{"hidden_size": 768, "head_dim": 128, "norm_eps": 1e-05, "rope_theta": 23300.0, "qk_norm": false, "init_std_down": 0.00551, "optimizer": "adamw", "learning_rate": 0.000701, "schedule": "wsd", "decay_shape": "sqrt", "train_tokens": 1762000000}
MLP neurons of a small language model. Each row is named by its layer, matrix (down: output weights) and neuron, and shows model dimensions 448-575. Each number is 128 + 24 x the weight over its row's rms, rounded and kept within 0 to 255. Numbers have three digits each.
Before each neuron's rows, "raises" lists the tokens whose logits its output raises most directly, leaving later layers aside.

raises: " a", " up", " their", " the", "or"
L4.down364:063114136116136102101138152141110113094131135091142147119082156102108138116105118129134086101129113120145112086150155172108128120146134120122174147162118152105111132080139132131116176159149124074138132142178151122121136173123139121189145119075160151132147121145143108116110112095145084143099084131129095114134109133134145147107137105110107152153083149143131131115104106127115119131149

raises: " days", " weeks", " times", " years", " recent"
L4.down2600:098092113141150136096154134150106147151166119125099181152122162114127162097176103133124117137125125180147115112092090064137141124112109145116149112131104108117152122118103134153118127135133115085192128165136106164128125126115101132098120095094124090160148166130112149112184147143179131090110135131093127134144112125123125082131121130105122169102121140118135133169109125116113124163095

raises: " out", "out", " you", " it", " dish"
L4.down1278:121089143154112144152126171121104129106140255113134075083122145122153113148128123126090126108145134098108154109130133120126111111106136171158116154121133087152143164145144146135113101130126114110086134133126102123117163075116181107134149157129175106158105085125171130097087103135096109151170116136076132119132111115143127140146101134152126132135148132133144165093121145113148133156108

raises: "e", "a", "to", "na", "ta"
L4.down1957:125113144095112119118119125088135145136132255126160145119101145129133129143130130128137171103102124128173127135177141126101139142142081142151108132149094108151108122101126123128126108137154138127149139094147111091162153128094117163132135187103119121110139141121123107137150128070081117097134130164146127111136137155129166089141167126117107147129144118127124106162114130131090144136127

raises: " their", " some", " its", " things", " the"
L4.down1102:137136078100093119137128152138112114130113064121148131114104122109105144137104196152089127111122121156122155118146138147119113097147109117095130129128123153172140170141143131174107130145101131114147134122145121126109122168132108134150134132125181190112070123129137168174062141151107133175125134099138082086151134120171121141092139126152125169110137141140109143062150121153135108111108

raises: "able", "ous", "ably", "ative", "un"
L4.down1108:148126152177130093169121094163151109130143167124129096126139159167128102113160108121127134160143133126136130133136119140099126133126177132106157136164169135114104128121111123130132137128161153107155109094129150145128128126092135152125145118096148173149110165109081144143163130171171132155125130155135121135172149145109161104115148154137138079102098131126113108141109133144133169097126

raises: "Production", "In", "During", "==", "From"
L4.down79:131147102093154130137128147059136101116135255144130129108158125093135120152193115138124128143143137146148136099138089133132137111107125115138138115191124124102123111097116135159107084164138139128146112117084107126143116137118145121114122152130115143124104144145136116112109126094113197119127154172149136125147103113137117127129150126142145132179119135126087135141114128117118136101135

raises: "===", "==", "====", "According", "One"
L4.down520:161137103095160106141089124085138133104118244153147111166127139114122118145150125132088154131122108141091107115122116070154146142150163118137116117116136152121123159167128123178110101153131148109131138129110114155127123162112109118128114148117095171126104125099113118124164107106151141132105146174129121169120129116144149124123081114119167170113127147176121086146126107150117142126077

raises: "ically", "ing", "ies", "al", "ish"
L4.down2494:127156113121095152112170104108108108139111175105102123140164118108162141151136111098159134135112088166106141157133071121084135144168148079132089143148118119127127137147143158146131143122111115125144103144095100172117135083159147103115127122131122127191143121120157126123126158116109121131090146154076094170123144102147114129115117149127107161101105106166144129106088097098124111155107

raises: "dr", "ers", "its", "er", "rs"
L4.down69:073127100138146130174156146126147123121101076093139155130085103124122138126147111135150135140138095122112167150087135129117142105211130138122133114092125136113125119132121102145120145100116096103106119138110134102144152101134152121153119086090159091106131091148125120112181162130161106101155074107116111095113133079112155174137117066114138137174125113150144125142174121146161106114127

raises: " its", " the", " this", " it", " what"
L4.down529:118131147143142124148129154107142102123154149152142087080123166166141150096137095152101126100109111153120163136150138135100134117121148141130100140157146115122120119119139104127153178126140148074113169111130082119108140132093112091127141163118111095156126084088120119136125125176105144114120121093133087069167126128141137146142123130115134123113133138146118151120112160151106158144128

raises: " himself", " its", " themselves", " well", " herself"
L4.down1122:107100146116131085140098090116142096099096196189119104145135136115146096175121135125144123105150149155130161136103103130098136117104085157130116111167146145122123121127107096125165088105123109155095135118113124141125139117127103109148143144133142152099120152145109099114133124118127148129150154158092127141173122148116139144097122127105139101128109157128094127137132158130135104156059

raises: " mark", " reduce", " offer", " form", " create"
L4.down2268:094133156100139106107123138091144107133168183119114098147149147137111118149122154133113134103116169104143126164103099133183142119136104114125088129098114126123151151114104156120140110107118181110103090103112156155125117144124145099152158147164146109077150141121146126134134118087133164086115144111134122106126113106149154086172146145112142152132161139158112112118136191131127134117128

raises: " as", " alongside", " above", " effectively", " thus"
L4.down547:136117120157109112108132083145150129123118191115101125075131127127154138091082103116142156108134117096129096128124109126086157111143110133136100113110128103129113139129113121135171128149089104126134116128141070135128151170146156159088130149118136162132080142146107077097130120151129099149142109140110144132125140133136137121128116145110144131110144146142095124148129128142088150139098

raises: " others", " finally", " again", " Incumbent", "Awards"
L4.down1850:155116157157153120178081093142159136134175082101153133120147146128117100163116132126114102146109123106110128125155120118096149104113108166186125111136165146136127139105115113134097105120125132170103157141150115151086108130122134129119100101055105138147138125120139137165182126139134125097138149107134089136095166142150109131132138125184101147092124127139126144115140093165091169175103

raises: "ized", "ize", "ised", "is", "isation"
L4.down224:158118119126112134112150079109158110155155158087082070117111111116109098140143143137145104126110105083163156126119081142089146125141113098119126086139058125156090129117126164134124107150143100169180101158102139134120175125089111108121143071173103148074099090102164100112163148136113129120111141132119106147122081140122130136127125110101146168159150104142150158113130122104146121103152

raises: "==", "===", ".”", "|", ".\""
L4.down1897:149107114106153103138124127112070167111150221100152116117133116118106120128122122120083143143092160140128105172147088125114152168093090097130138139181111100116157104168159085128116173159111100121127125110118103147135131107107135159121120113190105147113143107133109144106166124137177166129167114142105108139130123113126150147144126091128173090130164131114108133134101074113146151096107

raises: " paintings", " painting", " architectural", " Museum", " designed"
L4.down197:173135111130166143125149125122116135096144090127126142127119117121117153169137156126146120114146091120137120143144142126136165131151124106142160101093157146124107113162121135180157111137180113122119137107117136078106078102101074115146106109124138110136127175148152115156119150139131126157117118126146161092111152140146126107111137153114128117138113091102138140132157166092109110170135

raises: " wife", " son", " daughter", " brother", "born"
L4.down2644:113133161145069138107139099113168166118181121154098123101103115143169079143118126125134143116153150132161143129120132156155112095108138133137142077159143138115122111110122135117121134136135092143100106066113109132122159153096142140124119135129105128127135148100117135100133113140119138150111141128138117181091151092123156164128143153135077115133160109121131096145137172123144127127092

raises: "ing", "ent", "ence", "on", "ors"
L4.down2398:122140127127149112117103164102131098140131066104101177132152098152139137128088086132114154135123120144129135095120127122091113149122138125131101116149108113124069080105144165126117133141104118107118070128139119132117148082099152150133111111131143086158156113126157135133136148163111123122131136112136110104105121090110120146114132114115170106126145097161149156169139119164128093133143

raises: " producers", " producer", "Release", " release", " designer"
L4.down2695:122174149116153117130132110129100130116152095137121142166151129076158131163144121141110130187127110144146126137141128125151149126122156134118140137132142196129138110136121098124091120115162135171135146111141128147147169113138130125137086126178110118144121103168093123171180107143122188117084145112107124073132138092125119107150149152143074074141105102114131126151113153168125148130139

raises: " they", " it", " there", " this", " you"
L4.down1465:125080130107104099147112109133144077092164146116106102128142176121117109186163122067076152148156120125140163152107114138114151093114113130149133147161135164098137144128109145118166108119112159113148167128083115123166121158089150105113160135131129181154125122111134160133082106151136146150146140197103093129161109111129152132146145137148124197155111156087138133115127131149130157154126

raises: " own", " daughter", " son", " wife", " brother"
L4.down1196:131092171161098163113135113135134080129140240105105109125124107112107117131121103148151142150111112143157149165110109136144157144161151095172113107123075126101129143116129154098116087179124129075098116111109127109126131164148121139099168108085097125112123128124131146112152098152123110121134203131140114146117094120108115177137170151134064126136133123137146108136104127123138091107098

raises: " years", " weeks", " days", " seasons", " times"
L4.down466:094147123140132134118126141150150180141136095097120137164125103176106088088156125164137137091132135147156131132162117137130110132205101132103107101056142110137159165108135096149120137145097103126173121129116131119117129161119082133101137149102109150127098156137132151094140157171145096113152120137129126111179098124098139127165115124125140118147116122141131143124118089071151149175080

raises: " requirement", " limit", " promise", " ban", " requirements"
L4.down2371:143146094188138137080108122124144146090096051148099123128120149150167141149108090143130133120133117102104142098111113109134167139092127108086132131117096111133148154142123134122109143133120161168143138150143113084134106151129111109119091117190182102166158116138137106112161093169126094119122097169113119103127128136165147148191138094100156121157127169074121132098078138102106124135130

raises: "rs", "ne", "ers", "ies", "ries"
L4.down2974:104158119135106124118172151132106090130147115080131068117127122165151175112128102164167158089108147149118128149097105132118086176156140134110154126157101128160119146123133130120117141147066133106135103165139129098148143066111086143106158090171102097142112116177126157123158137110152088145142150117132097175073125123156155141142105142120138153126128106155162126131091117138095168125140

raises: " times", " kind", " amount", " size", " difficulties"
L4.down251:115128149101123146120116114129140144105123126134164155154150143113110146099141116119115064136139127143157129128145124155116154102100134148118115162069150108114128152152122126141122142167096119126108147089121125148153100150156101120139125109152144146144143130123140138117159064156187104145135136134138131194146132113134115139149099130121123118128113142135107131125145134128099131125126

raises: " daughter", " friend", " wife", " son", " final"
L4.down2637:126108162174150120125114107130167100147157133123105132110123123139120081171188110124150132151103145125150124178147129164172096125146113125179128069177155095121135146074116137131123082178129112086062113102131138122113111163132131156085116123098141132141130106106130129149102134160121121138127122141123143174155155147165142120150175168127126125152146136173145100122110106106109115113105

raises: "ably", " only", "less", "able", "ability"
L4.down821:113111148133141149121150161121147124139113117101070097125123148145145101125167097110112146145093112153157132153135144097134105133125138137115117102089117102153085186113130114123133138132108160159095110108078079160108157124125145101116143099092117091119115135130121145124126120105139163108108125146106132152099147113115125190151109105122148126120133143142114141113116113160102161115182

raises: "ability", "abili", "able", " taken", "ably"
L4.down1457:161111148136113133135144097127152112137097089087137130123124127127122152142143110123132158109126117118122111138122149113181114138109189151150121127110173143103135144086173113110177127126116136117166164153096151131115147150146148118103125131124143125128145170171147100151127128139128097167107141119123138156093138160097138105120138091139155142098141106121140119119114124125157129124162

raises: " other", " others", "Other", " Japanese", "rib"
L4.down651:110092080126087145165101178149073110160111068119170109177151140155128133135126146157096099126114136140128139129115159168121077175151080139134121105126128119105154143128196146124114141165155134163167140110131138117115167124108107152125147094101125152178123138120161116131132127121158116159095146143165144101107135128158130123140154089146189093087118155123122138111145137129106126097097

raises: " this", " these", " its", " it", " him"
L4.down2584:136112128099156139149184175129112085145125255131163128120101129147139104145116174122127119102117119173104114137147102117111104133119089204157102119188131154111138126105092134124146092100147096153150170131130119138106137175136111166119086174054140179147102127152118125141111125153151142142111122101139105157158106146148092139139144147150133147103095142133093180124117125150118101122132

raises: "ling", "ston", "ing", "uck", "ock"
L4.down644:078133116140129126155124124142132117110181136125140131101111169133136117121107168088132146119074139118108145136132104139105106156135098122133190145101121106146099132129147130089102131149187087145159131099147133138081178136093123094091172137163120113151143141130120109129165129127180093134102143124108138134162086090113146128113136132157135166159125125129135149095144132165111104120122

raises: " themselves", " itself", " himself", " herself", "sbury"
L4.down2378:117161144132120137090141110158150159152093122115092156112136150131071146140112130120153093136129105125142167103108088096137155139102135095116137144144140142085182126136152092110123093119144149109124144126102133147124167088138135119111123144169155123098095122127126092135073154125098147133133143158113147145116139140133104154076149109127141104091121154114126118138124173139135090109148

raises: " following", "hold", " amount", " mean", " help"
L4.down1435:086137123119142123135164115121123086145104086162141142158111118137113120142109130138124114125164154096123115186139145139088120103090111135095120058145134129121132124109137110094160165178104120122101142102148172105125107125149164094123146123150139087141113102132119091090122126162133103112165118140101122140126118120113148134096121147177133125117159135121148130114152123159093145152114

raises: "ize", "ized", "ization", "ised", "isation"
L4.down1154:143141162139122116119154153138178115094160204131125134121106086107161157122139139115137074152122124103124106107152105115138129119166140151152144122085120125097104107100132126145147097138154138100178084109156132111137164117133115080162150114132058097132079100124155131134113121140127078113149155130118134125137121176145139165073135138104129106125082136135097158118138109185149133129142

raises: " it", " you", " they", " the", " this"
L4.down2781:111123132166158085166138161123148100135097122133141112140098124159147161112157135118083136094154180116114136124097119144141149121115098111176093176125117096091124132160143167129145128155131157157114120101089108103139114124076131111140118130130132135149113072097091147129083117133118131122098112134116114090124070121092143185118124133093194137136096165145176120133093159173141138132086

raises: " I", " IV", " III", " II", " VII"
L4.down1311:082105128103169172112110104110135136167117089122072103151119185141170119136133078091098121123100109107166095097132101145119137142096129072117118140131122154167116125128117163080132138117123140133135094104109154090131139098106106171071138133132089133155137105121137167155131079154119125147112151140105124147119117110122164138164131067142148093171124132135152165133115106188129150116117